Weights of a small transformer language model: vocabulary 8192.
MLP neurons of a small language model. Each row is named by its layer, matrix (up: input weights) and neuron, and shows model dimensions 0-191. Each number is 128 + 32 x the weight over its row's rms, rounded and kept within 0 to 255. Numbers have three digits each.
After each neuron's rows, "fires on" lists the tokens most often at its 100 highest values on Wikipedia text that the model never trained on.

L3.up322:120163164128114144147212172137130123058203158163171148116113133109127112146101127167144130142177100155146099126133185182191117080072153180110160062111106170162162108165143110129109148125126060128121089106107151137163144069098166142143147067147110081142125150108139174161158141138130069141137111101147149149138142146135118082137113184150103160170179107169132142116124107076118143130105123115109128064149108150103186105039091154149154142154157120124192127117151128111112106153149156116115129074041129128119094157030087185127120124128087071108134153110156136157146108153172124140
fires on: " \"", " cl", " rem", " Format"

L3.up496:070104107185155135112072091106081133165126102133188125128127139191147115099116126075110124068182103137173137142158143138134136117132138127150139138180155147142081125139138106113107129138178096109094099128114110115060134141131155105118136158117112141109109136044100141137193133108075132124105020117094127108123113134133099206094091190094138113186114110132140062178154121088114112094109129134129101085177116141119145108085161139114153136151135141155099127126108110130162118121114132091124149115113089149160103134094129139069136188120110117139119139141139129134167116142084098100
fires on: ":", " the", " Born", "The", "="

L2.up532:132115142167153156096150139135107154045109162085102152186117200105103137110102103063039159126092174093106167115079109097128121185113154120082114134190076156125147119107124154127136137094165135159130128190116121134113125018061175112110157135133122101158060143130091113172134114124096158081142130195155103136158163122101060123119068101107102163169099171122139148109158142144099093042108176099141059149154129118171129097125151152147100157183122081145098116093173171122098172114148155128132107106131128143225124144141144160082143112126137094124095123172145135126155103119088136106
fires on: "za", "be", "po", "gu", "bre"

L3.up788:134084120180150149082109090160069147139151115123124141203074200164092108124131129089122117154140073133113175107122134146130142095095130150163121118120145120128134086100121193166147142123150136174076108109090123126118118144059092090131170146137083155139082108051154139133128123106146138094124141131086098149100194156155114150152135114114127110125109054115107129169127127113081114081118136101189155109152160097203148095113113127143106188144092138087175087148168132164168135113131136151138091089134086148176124141052086149146152183196126097165086185138131136102207144177095165145
fires on: " pro", " lo", "ibi", " du", " Pro"

L3.up939:126095149147088188099102097158058155085134118123141132134069102082086158135184077162087155116077109112152188121119151169140139109100053180087121113164105200200135181166122163131131161074052131131125129149136120161085115197196112138135096113131177111118096135039198151133134102116109103097158112122166104132163120155127107160119132109112157166117115131084126125173083087140180117078127134133127097105169065149116130097093151134138156129127157066132109148155121132167115158042078115144112123133166139213164105131153126104164145171140130123159120184143152124149173115151132106112
fires on: " cons", "enti", " ce", " abs", "ici"

L3.up645:124114124148115175119140160099143134089215146172179125094106132128147161150147129112105158094109146117148138075096129189115115093119140151118171108162109144191134099136099160139112161119172092166159087123127107124104120099075119190117067065135168074152108100133107127178126107107119087071097127145104166135177103143155106092128177138169103070124101158130095174119060127096098125106114077102135123112074094133165153170085162125131161129219147151130107087084137142144104096131080201103106128146137138163107161167109080162207153149129111143096110133103088138138116136118160119213
fires on: " cl", " j", " gl", "bl", " ri", " fl"

L2.up798:098118139101100088149146179107133153104091092113086139111108121113103159167024137127078139154118117103153108137137170170112123075146122134128137147110101086111157070183126112093150136072116161136138125141114105120133105124165093216121051015157113097158123130153140109156148142121117060120132122120088130107118078075113122072157088119116090123183166046150171118073106092116105143108142148103161182128221102139163107119104096151046104155195118135072159087106129144101104143167185166146105123154129110153135098153099096136160141144117119121101093141135138107086117111161171102115
fires on: " comp", " would", " will", " dev", " Swing", " prom"

L2.up979:119120123086096172151085120148121114091143141147130132163128145142161171156050105150097144103147162097186122131112158190110139162165132022121148092172205118144107129116133123187152146112117122122134096129100153119108117107112163168147135138125115119161130129157140182149134100151128145133106145119102069170100169100154115070177130110131091091164140122151198111079144148188107077117116089085074041062176137182086138157151094142146110134136116159132103065109078140092118100131120146117125069160104123119108141116138104133101122178085031055157103086144121132122094148137086051129
fires on: "w", " f", " p", " s", " F", "f"